config = dict(
    num_hidden_layers=13,
    hidden_size=768,
    num_attention_heads=9,
    num_key_value_heads=9,
    head_dim=64,
    intermediate_size=3072,
    vocab_size=15351,
    hidden_act='tanh_gelu',
    norm='layernorm',
    norm_place='pre',
    norm_eps=1e-05,
    positions='learned',
    qk_norm=False,
    attn_scale=0.125,
    bias='all',
    tie_word_embeddings=True,
    parallel_block=False,
    init='normal',
    init_std_qkv=0.023,
    init_std_o=0.023,
    init_std_up=0.023,
    init_std_down=0.023,
    optimizer='muon_variant',
    learning_rate=0.00153,
    lr_mult_qkv=0.7,
    lr_mult_up=1.28,
    beta1=0.95,
    lr_head=0.00411,
    max_grad_norm=0.5,
    warmup_steps=200,
    schedule='wsd',
    decay_fraction=1.0,
    decay_shape='sqrt',
    final_lr_fraction=0.0,
    batch_tokens=131072,
    max_seq_len=512,
    doc_mask=True,
    z_loss=0.0001,
    train_tokens=769100000,
    max_steps=5868,
    dataset='wikipedia_en',
)
MLP neurons of a small language model. Each row is named by its layer, matrix (up: input weights; down: output weights) and neuron, and shows model dimensions 496-751. Each number is 500 + 40 x the weight over its row's rms, rounded and kept within 0 to 999. Numbers have three digits each.
After each neuron's rows, "fires on" lists the tokens most often at its 100 highest values on Wikipedia text that the model never trained on.

L2.up1823:478439458529497558484467599505513480558446462481483466542432423503445496558483535539444506425505539536467526512474506469418525497455444462460481518493533511491508464469544464463514514462519453486575538469468453542564532410456577479612402446533587520527508508531487423536540547481494527523522487464516505460501505437460554530479479492483518491485428478420546475545495453482527521440482530501478460536443516531463474512557476538532532492468518490488510427543469526498450551420511452500527463544507528403532499503549444534394597536489502529513494615489530519482530583462441506483465474509550463524493396521454475533526430482463479455539509565516574470516517457524550437535464477632447428520526522520541463484516579426534495537458475498501435471594468501479483458533466491
L2.down1823:529550603435512527566501488498511610409480515570517500532475490412516458433455446514558453473561505463490497510545437547557463459523542521452428496539539465529460542500424531467566530578541500484454523504511492468516474490466511526477499455439513394479476502525491433561523405513500468527464492469546519469505541520483471447469516509474544375429503440494508460518444502573497557484527500499529517552429564557418475463508505542541470533537512444469514503482502471523526457568473477496481592519475492461521490522503406551552585589514541460486527483508457530464508456565586467526485460492468484537456434538561526530566509524441467479533545476528501473509527515480438480538426589459470445480510518576544536442482471449477527469476501471577475523537534484531533569481514510
fires on: "ew", " also", "ug", "ver", "aw"

L2.up90:558564514505461481460515466473404542494458448398520548524527482563474489522513503471500520420527543611475554583491516441465530578492500499495506490536488540478526528522511481506497531515460542444544482508558481507517511492522530528468547537572448512477538427529571516471491587461538550521432562479582473519451489513458455464516597551459480497472490514491494488578465465459508544534469464489532486520464585539566534513454527476415511485454517509507490472539475553469539549450494580579518516431434574541501456535540538460493516477472566556510495406524517514511468479456527540472586537524506493425495480520531479533560542477506544520572497378555458523507457509563490506511552503544515507493478537493558432485510496552488506534483489457516509502505498456546469460495454513
L2.down90:521556564457444474494461528527462539501563487470438422526553611482463537514473490469541522548458458484498536475458494516503508449487485549506533575509531553498506527498508469566550540508517514435516529572499522477503513513490503516488497517523477484481511461484534554532526488491497475448501485498496398484480530499458560453521490474489500504503539466453449522507579528432470456469442535489507534519496507464501591488460450428442462448481498528506525461510522472506473527579461509536551440471494503481498555469469506551487490514509529495483500467501481526391493486422424513463508478460508500493455412457497453519533497480533514437483487494521449540559436522479526522492523437479465546412477473506502639494579556499486503398457477516479488500471505471528369572514484420
fires on: "ag", " (", " ", "al", "ch", " ch"

L2.up1139:434552445471550575542478511443513475535452488515500514571504566513548518536463450426433496449458467469474446522538383473545506444439489451517487474461594495486507588468500558510511465487510506508498539558606465501506455514511490510439495556422554496605579504524447435484570527460466480522522507469556495534506531481511452531507516531523487474511538485531392492422518510467518540527489509460488482458479508494510490520521524512583490490396489451437502536503536539500530534496470560583469380445519465490528560544434411522482487500528552470547456548495490527528565497590504593520507508429510519510491512539554484455573466488501505527539562495534496526441496450606497467568537504428511451505527532518504535449488530452518431405475472512495498465488465393551481515476477482
L2.down1139:479552494556502560450533522479447453512547487414566518515464514475531491469521541516493508522531467430546500559457524526500534598467529449563548530547547528461521472504508470534516462508470426451533511466507483507479576496515443510507426526495580508509521427487457472468447513484528555552503471418468541475534565479498491426527433545501487511544471503509464465533536538526416552512562493524584489419459477472535506455552495539500494448447453484606484506495491487500531462569498463570548512524593502513489491525483506453490527476521477542461500515493484559513513512525499516469497561465458530439533499562476513453526473487541514419503457487464495469568521495552474480489479516552546554487533524555481518560444489480527509457445522522506513529487480531488499490531461508
fires on: "f", " F", "d", "st", "l"

L2.up2279:492618526499506441485493480499569478545498543473535481426504504529458446467523494452541535452541494470482581501485541490525469536585492484470522490510483376576529513571501395493500489528436502518478485448516500478501506586416451517488503464497454524539551471564496537498494540517552534549488490449455455483473538522572484447546506524595482477487414529490503424500512451408422535434508494498564473481552479504516502467545532529557447510464466452525522468500570452550532476570561488466494385548463539506473517529486543512499456451588482505482506477540497505522464517479473460474459535485553530487497515480419542507480453531449465491539439539563463505456498483471510569524488486519460502500527463528495507503563556476497486497531485526475501495532447502518530570532497512
L2.down2279:474514470486516483433569501434488522524453492536447589559515440467561563495450525502470586516536566495493486506477518478583462535497492489539464456509500595513422466551455508524497483496444532498531525465537516461540510500491504494517450455474530507435447548495481497484619528464483490511513535525525503472495461456481504526546519445453566502528468591517491479483484549509544516498434516423497576440465484548464522545448404517490528502441484500494527493485495442457541574516420464440497544438467460481499481493552486528483506517523466485458539492437528490564478482569554481484560507573453436469502486442505490551520507474503566529529485496495507577529475559508571482547586474543478477470437468557548502496504466480532526545486510511557542514475419534519467527435482556
fires on: " Tour", "ak", "att", "at", "uk"

L2.up538:485466440487493481578440489516496520441531563490447595541490522444523504408484472462566464550510532427515545494470495507470445489503527517449487572444483568531510492549492483548508586506520512558481507426546480559532485448525551539440527490458569534522551491560532564585487519470427492518450498485514507484478557506477490511498505507502516394419501453496457505582463494476423471575478496473501539528499510508435499470489528496494495458550504512523431506554473506509572541460488482458529513437530517454458524562439482378548423523504581506539472486586452485537481581490588482471518480413531531564542486459507505461585460481483485488499553506545456496440535568518422532592540540517551520466518516493518488486483547533497470534512517510488529500526526479506488508489509516
L2.down538:563461539500558514441469493571519495574455548501487494487402474521486462499501476588494510536536515436490538491416498536472442543475464462588412482544417564480508482504484432512511438515482430486515516443429470442476476478551474471528518453525500533513474420500586514482483391586554547426484543510470453504475479521536548458526524532422498455524520520470522464501516516541526492506556531533444527523556554495510515503485535490482489507500504570507548479469582507533570429501511560476568479505506444451501517479481529519586519413478438516538539510530544467489538526547506554506471458439491488506514479432513402577514554517456523517469521497571537519456504508399456471571481537586487500497501396542482489515522442520553547459422512481517463487458474537520473505468535454
fires on: " |", "ul", " 25", "_", " 0", " Al"

L2.up2856:490468503551454557437452492507489531441503411549489485470517530509441484531517487552530492495504526454486498577561520538492535580503492470435488517528502481526500503417451520443466520556451474469443549455490503443500528449524505512489455581490514517547453569498520542456505527486502511404426479521541494481592519476488535627488504536477553556508516502528565503487468559473405426560525461472561509517542533473574486451425468502508579440560469495496459442472545497529466460477433491544455485401425467467528474545455516512411436517472445509535575569475519561498488582521463455570570539457478540562555445501426525506533531465513522517515464483501468403471510492456487450499516445461558466511551435462486524552517436562406505485548499496574489517596433462489526557497436548
L2.down2856:503529568540545455459514484533563494444523550433411471477493410518480480545529439485527490541517558550492540492499478461475488478528429494481491520506503475492526478538477498469476427527569433548471582456522541514414541478461470556544573482450470574497523513530493551563523496465487474575546553502469440497523554504422538470532567544543512477480505548523486512575473484595523520492552529449523507489506458513481501519501515484519495493533548513518428510524469468472462546521504477553445510468483439521520528517544402494497489513565555480498533505542506513494517498528494611499561575521544456492483481542535503501478467536462461527530498562517574469472501522443557545504524523525477524481464479504514541494483442506443523480528488525462482519499465542534486497558524464
fires on: " “", "–", "===", "/", "”"

L2.up1127:515423465494563445485479504502496486481493420539446609481470528464521518504462531535501525490467487566487493488492429533463556528557529507500471465474544535472475557567459498455418518523470523489538537537498497461497570504475549484447524468433478537543503479438541427479524509437509526402453469515466554477516562489494512489524450451479466544491566577442512501530458578487534488496571515460532483500441565577558509557506505512532501415563502509507475530500556487571456513546506508466475539523438503460519403460548453504504506485478479546506461472555545459517463510475530535477483515462528473492571523505551537475543562537552474555538465445502459523458459503536477547508455544527458403519454532459546494506496465431543444450612428484511458548521465463385489460487473450
L2.down1127:453492409493480473511445457449524580480506529519496517510491542471478529474564519511505429497517445494535556499473469469462493530465518437494495502470468541519518437484490493555473495497464489507524526528446577494473462466440505544551509533552453466572504489485474491474502526483514419484501547566381519458449517486538493475477478443485435517497536481430414480551525446510569515491439453517586491468474554529524502528453513586524511496536476443542513426502529559607501535574477489498501463531470479502474446437542479529533469457503475552517515487425505527554450503582476487536473473537528511496534495466521474458465496560627384485468469507567497582523559486461540520530467475495528415447545559467487454491497473503506464443487445565517475509453474528536449516413503493
fires on: " Ch", " ch", "ch", "Ch", " South"

L2.up2821:534511498588478434495531532512520541478575519458442496495551535419551498479501482434422449422520528523477477566502481492560558487508515544536496459438473477495507494491566505559509544472476575521438536523475558522517466482455511584528404487468455581467511531532560478413478518533514520433485530457502507501467491517597470578500565546569523512470476474498543485495486503549540597445434536497532502475483524511553464437331533462578549531534434516539475600542532517477536517501544540453517483488511449449554490496528537498419478467558515501563505528513502428479553550477563431523508466427517541519551477435559493456546471505480585499515514536438490507446476484541477509504538504518487519491392525497500490544459530585542508405531483532550492537483494523445484463474520470
L2.down2821:513537595525466538480466529455496515529519515469490495490478482478516495541483481580472429493425581516543499561503540563507556477539561475510471480521496509481445475531478489560478516475440577515499569514441476551519536472472551473545401475508509435489538563542548495490434487497485470531505494491480519485545478542469551436563511521438532510496501590497532564493456514474490572513531510534484457452431519523502563512555435545478542578494476542499516610485492538433529468574523570465525581437547494519583494457517571557528501502552535520514498525566481499509516485506433496462524483479487460580540521465498478511493468612448479585504466504454459468494574588493535507502485558534533513497479541500498550470478531527576554448457441481496562474471547490459463482469458482
fires on: " of", " to", "-", " a"

L2.up1192:566432534500537445525528416546536522472488554504510490422543523517516450512460509477523493428526531470482511496446511428440458505564480540488470460477496472549497450527451458534566437421579485509540442558570543499496522488488507529507486455485483485521494484474470482475523448456475532470550438499557579477454480459482504541479429536502470525491513499546511400515476548477468529531473518567552499458480577436458472513525434460502559371506538508472549508593533466533535525485512432453541501477437440518467535483443508522483541486454473536489546464580542524514456537476458495345541500494520455493528496531505430525489542483446491534560521438529531477503511522484509561518576375527533511461560453459505453478498416439520443548516530535490558433498452462459503484518518488
L2.down1192:468509459457403591460474471527526478511492503476510536456543535465441499584481527511522526479467462474477458498539502499532528403527444486417501517489534521478509484450512454486456463501510496488564438557558416505438401454470559494497460472533467517500509428529509482488524404469478436634504493606546508407487484456553502478489491479490440470526576470507511531525523464529459529416542520450501495561472466466486543568467474511531569515439456501473532555546560571554480426534499508515518531487467503479482440518466526525456506469461432470486614541478501525496481637516515485538533476505477508536479423485464521452554490520528520479475481480536495546550468494536498449508515466476429476509529458520459518459474547501478466495519499395484531512581554440473485524490519558
fires on: "'s", "\"", " also"

L2.up1407:537471583561494534492424501479503478467556565529534548479517471508471547551486437474534532392506473495557496506445536534533490553420466548482477508532526543498558561452547567519489435552519512542490516538502521537503505524482495498505485390513456499461511488540475542430548408543507537454459497519535505472493467538527537528520545493518524493501486519408566581531458556485547540502582572469529577458427442513486500543475498480515574541612425464451542533506489559424481417520530503515516451453538469439552483459561566549446470479497500450511574480417438497454439501436551545555564521510539447593527414494481525575517541536532464519454503533488466557489546503467511458451439428488465559424515489451464535491538438544504447428509490436459473496531475544529532487489489550
L2.down1407:446460519506479478486439427450559545573475505491444387543466544452567438430487576524474489546427461490503562457536455486516540471531520470436545527481537502543468535508521454519493508513566453552460549440534469468448534428493519594537438565431488518500501562477489476531462562527508501517516484516504475552529557492546549521465506555575459509503484510571456429465566520548481461467477526537511494438513489525553496458565559527522514419475518475493430500489495542576457569513546521509491490524492437532521496485415465485532472452552583527506470501518478498482569466524420467436512497507581593477412489473516501475464571466477440496532472543477493430461538543469577548490534522486627475488569470495472472548476570472517522490411561508546563528470467495435502470575482469
fires on: ":", " were", "s:", "\n", " are", "2;"

L2.up2246:446536536496531516510472465497553420440528553498526477479468476592481575437469568503493550524536486432570527511461584486477527556543505530540477462499486451467478545423537549491536466499505552547511537499527453421512445516470488429456530511483542484536542441548516545468565498464455533561486503542470504596578511462531542528478528456465501481521554506544495462494469531463518429497458473444523430526471480422494446508482438589465550548469524434433529492607509487445586483550469469569549505519460498470585492555384469481570535498526517449511521495475513505460563435563542459489566511524483447512514480520518460498495466487491491539458488477485490503486596471395395548501520506475443457485543488436457524482519413437479564478533533581549547448452453502485486577501502491
L2.down2246:493560417516366516517479559487418400449532427476576516437476463514494491471505504592540529542529472492547488491511463479463485530555474497496539495545529525503516434499549494538536450505452527562546427482430552538467537508529517511601461480462540510543497487580570483474522508576506492513432454434468460443422493489568522496524505430475461516494517513540428499409455487467489492528537531457536525498492436534483463527519436584487487445510560503483442478487473528472504518513460523490487551522539571542496542543484515459493457473527519527507514448540472499621494487449522518533494517499470549481528504503468509540491508519629550546468482554524459488507491463501457460478461606473466538541570598503474450529480481547570497499539487456478555522533482440484459515477461543
fires on: "\"", " Award", " election", ")", "'"

L2.up1615:444515496493440491546516493572520441465496473468512572486436573447463511579534528470405419594549503596489551524611501491468529500536522482477485585498516456545577514529534476480504438488503495528496531567525497551491530507485498532546466529555563524407543506541512481551423459493517468463450530491505455582464518480516539457454514500504513440429440535522495510468533503492489538483512518532543445464523539528471522523577505503549514503567454527521549441514483471515513543580544470563522422483503474516493495504528549478534505563568458542527492499548563447495504521468411552545540506519395486505518365407465481522533506561500513473538442469571488510474522495523507418473502488484482561492479456503490494566495528492505468478535508495501509464460489574460431511537482441
L2.down1615:415551502428521500525513521473515494493539545499490504416509491526547450551537480456505522469564564447572480486521459532496514503473508511532469551462579548464540519499478508431489576544568532496466547414474474493521474500456557459466528468527538468410480464531504520474491498525436478487482487526559483485535572559449529525454507447531493603521509453477544466530503503485538468452525525479453426481427561536478552523485524535445531485537525538507514546511546412518486505564482494528484437522498557473509559462487421513503472537400422455529494477459493568497471505500476606539544541538443540508548498461574414490506469470497499510481478516489523515501542534522466556455419480510455505509548466374460519516494532448513536492498478563474467435556465495437434459461485513
fires on: " V", "V", "v"

L2.up938:519527437509535502498485557517490575477447496468514455549518468519441454537526464400461508479524496545508497548509516563400526547515559470481495547584523486489518500493449509582483421504485453538503462504556570505588495473443493418507563492455474488458469516456477571526483543468500513503557520507525535532505552462478513514500503531489565499500534474377516466498520549459545491476466493480454507460553458555565615519497492489494541508467576507512515545548487469541529439502479504504468488524510500538475525457497447502450427460496515513495494496591491549520496487548466514457518514501518443525557586551440506460520515442486514560450525510459476499422480468470470565516494497501551595462542533528551506573442534537468500542487561527427462477540465467605480469553528490
L2.down938:537511606521499545462491531427536483447520459527501572485489492522458475507493491555475502465484534509542490566504507478596489512480492481494564522504566512513478495495508498571505538455532430537531467570441531440467457512498462507494467490540500419510490420524524505481508448487501444509422573421502489498505501524597577479507511503493556539519509525492541470480479522492505482518518434499447510540485502556505539502539454554470555463534433521486601476506487436530486558549451480507493514543521578485543565505489549501459467483531521484443392428453450504480493545540477557530540506508498489531503457450480545563488481489523521475524555457485512433498475491422551473522524524551462483457470509459474510512511467479456527486531462475582531467441568586413513501525459500
fires on: " h", "gl", " el", " Str"

L2.up205:477593532503425507498495544492557489478489440505463479516472511523513487475476451526500459454439537555469541529486535537543443513490498525528532526494569535584453500518554541488464504561518491492496505524536513461430513594419519451474469493481478504519603532513454535535489471476410490533452521467462573424500437516526499537423467507455468467523496521464497496516494424491511508490487513490489495579524531508456434553511502599577526508507526515592492480522512570552579492523532496540507503459580547477475462518485541515445504499499519487504470527435526575519573462513481444441484510531464482468476447505417459537498539449520497505468422491500382518461495478523555458527500424481550491486517561449470446476449466498538512520477509541448464504527499581535469517508482499
L2.down205:490477503461483558455556493498505499555507509580464495457494510501485574510509467481482489496452500516501465513552493506507445483484499517508487478537483488492512492573554520538526488501454512515485501480567544454508450556479468464451440542452575517484521414545510467461525474525484475478488538575456545537475509493477569479509468472523499548473497535540505478521536548521458510510542565503469433469477454410508501395559551498518582497527530478552500472503507514488408482456537538554597454482485435538454518486447488504517518498553436503386454470496451512504468492456491483505486513454469475463519507476418512481528514521520467522491464498404501527507452437534459505480454544480407474484465465526542469448496565471452485486529492494484565468510534512508445543464481505
fires on: "at", "hat", " mat"

L2.up2250:445504555595410464498455493518544526506518513458507492507543474465506443491484510539463483472514559548487485452495493438581486477492518490565561463519475459524569468547584572535485561537506474486551453539497522500534486417543516471512506520431601478466535540524501462542487553509558453500496440477488529564594468563517581514519576587450497480425466445487488486495456516515454484484522506546514528458443475489456484474527508542493489504469493467513466490442505501515487449397486507521445524601558449514487526509533530553470513531562487477490560553472547494533460440469557590512491553533391477464489511464540473518472560514534469567494522460440544600504514449443534476512480497491576458453444496465445462462484403488483484512513416540499525508544484487408534536478537446
L2.down2250:495434477483507538503478496441445470534480506451476568517501509405563464544550499522557548469556389515562430529560465530497479463434438503497465552474456540517529521379483433490531479477500513568549467560532526480473485532459533469475495479464471486478537575426454499476441497474494540414568537567510539440458517524512468500463550479506537459493481527540558593514494461490494490574455523474486507497605507579454525498505472499506542492568523562522518533500475516525494563564521547485505508462586549496587532433526563446531454512414521524554481538525450570432473554466541507486525479506502531555479524529485540482491439459486470456462495457492492517507529497431476540454521519480508506536454483438549506532509515477523464459486470471542467540403498535562523462475493524
fires on: " of", "sk", "c", "ep", "ov", "ew"

L2.up1546:526502560517436485538478537518500510436479550495509523414448466499530573487531506534490530474472452485499520590565498523549580498446421468511462486579538532503482577506553475522493448490496494458562528513459569478508482516491448511463455491502563527426468547482481518502500555505539410441470463482540483441536434504507461482479483466526475465488481499468509531492500517446459437485454466506463505589458511524516446503513508491478520517497529450486509524500529455515541535452515543472503584528466507411501522575450442525523555475528515542514496488485574493514452489500436568496396479506440486517521521576468492460498521496462554466483475469555465541555494536460461506470494479544554510501481514523575459540510531524500486529465472533448527457494347438522497502512533463
L2.down1546:475436495497525518476475576416532541506569561549493453522387538549530548526452518453502492467434476500487439482511528505455489470529523535515414489534499573530517434499541524513479511521486515491445492575497553524492480539435546588491543444522540543463525391478462498560513486506490530534516456575457564481504555491486437541510497446489564500468465475459558476507473498510492494472558443451509470529515472498439529457493517548527522520490486537494481434513460512461500467482433553500522452529413520435465428459571478450512502495505477442473499425410523503508495527526586485443521585532496556504485496560490489489474463569559414446541543538438504522483468485493533516476492547495460460488530481518539540478454418533446484476478538514482514546511539512519481454451457461
fires on: "at", " T", " be", " Dist", " being", " from"

L2.up699:546537490446541476498461485449533510486514511490491533527516475498609520547367477491544423472480563485499525414496522459467463503607547520540490499462499464491447529528615534473537459492446477436524504517481413516462446477487453430476520450509506440510484483478577470508456520484465529483513468499548492466521516493492573533464470459561485508577593492488462511490575514498495423514531564492486477527509447526491458568479599517511465506478467495495475605517444448555503402498485437514452568465515477393505475493596491478456522484486416522547570545460468572527503449500525519507583506551498557495490451498506560517495524521525499491520527445493504512506500437468564491501476536474518578500482436534555515566467487540559397468582499534476488507496567590520475515499484482
L2.down699:573554491493579517472429504513453485516444513444527475530480529468468498541437568483457560441551606533512465498522467507470457473578497468503445469440467475544435590515466552538540527497424493545509554530476476465511544454545532551511426479470455547557516513528485492471518440540432522484519523442460501501481525554467495551511567494511543513524470463494538459521495505513514511535491513521466535507482439510490519503512494508477444503492498462487552480500523535523454461525473445491612449519500481490457490515538570506433576456553435527561503514482528441512524494462549518539516499568537472480561540470539550510521551483506475558515509436512449526493511568472494532468529518424507517434550462535505501494547534529583469512592540502468463530453470497522507420474532466
fires on: " l", " (200", " le", " Le", " z", " Lam"

L2.up1599:501493523545559509532531506486439510509542524558528476526491567556499450543479504473445516526553438627484483493491532533488533535499524513500520549473553452475578476442526537453551477473555505453530460440543466571502546460532462480466522438459528515379500462461502556509566492495552537551554477493435480525485436540530538480476459450502501542470452478484545512516557530451467471474529521540441469575566540509541525471474518460449471569504458446526576511397494543475520498542489525520527471486507537453514541488473546515546485504541538515500456546528487498555500524472455520425494487451461454553516581479525489500430471547524494464463473400518522456493530515485459510524383415538438509502477564561507505461430526503525455511467542418553461512527415562482480523502512461
L2.down1599:557519545396441553518500485433507452518446540514482450419519495559544498495503563521549501452504524473540485510479553483516426467505518504516481505565462496462502431506564541449555509553553516471496395573439471454499518640483520455487489478493527513384476523478462504491447470554442566522432459539530460486471469502530502498435498507540510525490545525463466487508481478547558453548509523489505419508581545481484431481460522471512534501499564465529480492536524556489511560485496450473437464511514541475467457414466473521586494448564480486557435580499498461469555496460505464547556434477488572511432470453562465463456542537486393584532503499459466552504476482497558497454501530457467451527456422556489513486448498497534433531490535530585428462531563546473504524560527469
fires on: "av", " V", " ob", "ev", "V"

L2.up2467:406423491497473526422427417494450544536540498530489417494461536585480509542549506405550480484515475560496489532439478481587487558529473478507504503552467454492530529500538524516500473512463490485609511472502502513444487492537437468447561459398453529502562536476516493501531495507532484484411488490475498463527498581513427531425527513488511504584542494510539483528519425536599547495473491509539470501497501545466526583418440497427430486531551480473530489515489460521479469503574597524543472530491486465492499449478561428473452467460521493524486486474514429442513576432503563516491591463516490479575475524493474567489504439480489592522492501433514463554549509434525430475540498522513529512483452519456500466453519504473479577502402495499528433535503450404592502507462538
L2.down2467:479548473544544467441482528544513414568510502499485489512512464485507534447522519487496478514511476485462467522505557500528478483482544503521493513549502509488418482419503590456452494556455553458529453430505455426500518529497469455489452461433523440491504489581486541442534506524491457485500532474531446452521539526540460580461474506563485462435459485540444513515570491477487476480463539439496428501495497550412546511464484533497487521516423504496529499531494490530491513485432457478551511451575554508476510487481532527540481446421476475482445459473513425528501474471508455507488526426556519465524429459497459520520443544583486515505524456417475448512529529443552593633469525472491551430494445413429487444528536560520486431507482442478463460554454409484507434526487470
fires on: "el", " one", "JP", "ub"

L2.up2104:565539468536511522536495497534563463444446481465407533507515509473500543490517423430462424511583504543489445584451441562500514548485502513485446503481504479524531558547469541509528480511538514557517495526539520488535501576451522584465517461543430443531450562496477472482511560500465474469459484504550511451429508534448592582521447547518536539484491503561440535468507542537480564463467455499513475576486488517462536531519471544497457502496517500506523465489539500507516500433512489499556470476489487513537503437501584514568533521475476534523400496516459414502479520488473506505478521476479445494509430476497514464466459502504497433542407533470514445529488484486528478586418537551412527514564567456498603479499473481502503498437526494483482482487428537600497465540483496
L2.down2104:473517458504537530483481516470440539491539595515504467482492534463547415510494546509606504499506532516528474471548536511454513445547556460420528518435444561506468529520568522514522424557548490494507470445478460493515569522497523559463482519526535515480457532508452466547490472483492501495567449505548449493547453508529576447409493450508570527417401501472524528528459491466494540417475529519509420479575492525512499580576519465521462429431528504517512447561493483486503470490491524481446547467565552550417474476511468495516550481435586466432473610525424561456494460477534495560545443475469487504470509537489531512454524504545414519514505501452510512450480530531568524518572459550478507491430472450507504519569473525514520530514500519561497518439518518478540503483475473
fires on: "om", " season", " Pl", "V", " week"

L2.up2895:419495509472544531503468486421523504538549491517507425529492474574459426459530491538506452462506500527483487491543553541522459475515477566552574491545544483425492568559421583485452529493555489529542555488528475508479583521539445521530456528542460449549507492544491525479456579473507516525482573489523553505480436512495564469478442515435502523541465533506506512470472485544469520556446501491433461471423482503533450502481510434523541504477474498487502449519477490479621529458519522504462547500483503519564377525505548538518520491549514444528513491481493533488508512456506464505494514478444450488444430467523459500502491448522521516544414515529441434527475531549525440553468508478535509500508530558534486542632435501459463480569423491471491416502499465534466519491436552
L2.down2895:560514467520503510521461512468483539464497514503512468502453504460486419471490564491544530497557456523488528451539428475485503451530445511464495447470508523547417521500514485537489563550511566525520480562523539457520524480513524500485476493512474552494524518550496433486497444510498547482543475537491511453563487512515541456451547532517518522470492494563573522533576488536506463520476499532575462445481499509461619536545405508491504473509503508532459485507489466530559502441530504486480485477556434477552525544498520482489461526558561413506540542489511480538525422395505500538446564503494511514550558381516482423509592463573510512537487438481517513524554554499512539540468454501558476480495448483487528448513572400528445525540480493431521567551469462495531546520514486
fires on: " col", "pr", " l", " pr", "ol", " Col"

L2.up2648:466522537587454497425594490484540492520514549526594453552524567480424525473537481558491472451530532538431486530483557489506525484453461521484467463515484467514466495491571462460592502470516435544542508461512429538470521593486502473473460536463546526474482539563546489499472490587435526451502450512504470483506462409474470447534528536511510497409509503510562569450524515489468509449506519485476522487468486496449482509449390516410438501585446471534552570558468569466556488489440480545417562513556522470513482471526524488522477553510566605471478421479541503460539556520474522468450502442474548509491510517464532482460558473502537507426471601471446479528433515484536467496536505549445460515499501501546495490512397497451431518673482450476458485542537510506546471460494490
L2.down2648:512466547459513411544436507509447545540510556498484464466482481509471503544470532473435517470542476493448435447521426558486559557504499557513518445601518506468571548369446512498478470456478449519462581485522597501478532497508544451464469493436453441497525532505537515479475489552463489505447511501504473407538477472547464516528487512474509451515526483490579487476524510525539450489456526482524542447548494428498437477488520562487499419417515535456508451523516523476609469498462548584499514489520486495528550434498464405467539487470496450460401526572560512511434513388564482490519508503453512474464493474549471466526476528549484470503536464502450537513507522502447469526412530551479493491441479475538537490486499479536549543540440522541499447495523458534514509459548528
fires on: " I", " |", "ay", " II", "I", " J"

L2.up635:482568499547501441425487485454534463481449454493432549458527484545549500511511506458475451529472480508543446501509548506489495465477555465430511528537522460425485483553430497468540461520534475500524492546450471533486489465534458429446540471523495489469498533561512488428481564560504457455446451520425452512482530470496477457483482477501496481478513489520470480498520503503534431507548473426496588449459529504540477487529581461540545495398527518486594481447472496500480463508554593462510525521530488533521515494499455573571548517467550498475478483475443477484518487546525460552462469470511502483500495501451454483434466512404513511501518605500411500524596474504530578533539495555439482502477538513557519574503469503572531546533439467473404481486424419478521560570549453
L2.down635:518492533477509574604518456507455563437513534413540442515560480477507476475468514496429465460553482522472424469484503566488476495433428466503564452468457534500495534509490446485496452461554508511495473483539520519474479481433518480512529546431434487512470510523513491480481469427453495557560445615532508470518525531582545543524480495410500580530554531544538506507508594540492560428429511458432526541496507448520552433503507587496481484543436516525458470490472475566494504468535522516510494490477401451490485490508532450537494433458397499560578545417486512472516488486486513497461499537520549495523549517528522501535453517490525490517498467454512461487479464505456489457436493550532469440481491515473477508438568537574564548475531430496511511499553449557523496457456536
fires on: " f", " F", "F", " light", "f"

L2.up2333:578488551507528498468526526483531586567495596473482539460464498500537459526455543470493470459488512468529537423518477509528469503428400493427410511516530502532503467448393546529496467522488518507550499507540505474480438426570459617401537451510539526494566536457579558524547450494536456503582540495546447479490490485468510512554524458486496503496599515548480561407421509447495546497477576533555441517489527401463491452522541526542511487527449500487490558394540516511558458492498408528443459507554523466480543527546574487495510504528481535536511490455559473500531552487499616556439460496505526529472511499541477532495474568531563453514501502501485470513530482520466510541523496511481519482531488538434523572494537502375506520484521482499519525497424482528504555459453463
L2.down2333:491493544575491471476540448564538479477563559441427509536472489519525493506536543491513554465423519480465457497490497464467562538575507552455512540487424576501503489561485515521508584469448516448500467505465505478468488444445533518551481413521450544549463532507543530553505497479439540502559453487527526425484554514486564528502500469554511492461497448412516501525517530424441515393522478506554462464641485467458555498463479472466460523457495494478437463612493485487447525470480546510550466548483524565529512532425497443523536566530541484497503515518487426524537500477537501538503519473597484540445490526502528493470489503462531558482522530425510511539502572513528530512509509511507499503507508497471497448504482485508475490493470451451486486525516535428522501517482474
fires on: "ium", "ol", "oma", " 1", "um"

L2.up277:514526516574461484547392540501527489431443506472409530525427570544564529478510487523466515527497448487494461522508543511474473452472499488460514451450514419496538523478527496505533484463510458489568526495501546499543503482544527542488580496516477495487562539513505513482493536512479531490461469446522453564503485507431511496508554486453499488506459511530532530519452485528509654546444509476588562533489518549490504538486486467439493503476499555535485534496495553461492521603536555451519529422448494430477518463496403514587475466557478517547417471575436480541487473523545457483536516481452480476545488431470473395464496478475446516474552522526473464560478552517501523474526536492561464424595550563453496534511478549408509536523520519543544508423429463425516484546540461
L2.down277:500530509441494438484464519538518560510537506542475464468474494474503406431542515412551485410527493532458490559495515494525506515546539496530525476516571482547483522457533505414592512540436527482502507521513495452504444492477499481503544440494551484511577569488471458553536505494465504447526517523451446478459577485476495466570478488510531533510503464520433482430498524484477515489543508522593444529491438497493536516509511484491418550518494511528534496520490429500543471459489455484507475486563440563539530492514421459534515477438598487494524463553502501474477521491534517428457440561471473490563495568521502499478572508516477489451542440515433512432495473497513464445505554465474566572548541424574531471467523410496502444536536457554557498470541545524563514510516488
fires on: "_", " that", "P", "G", " =", " |"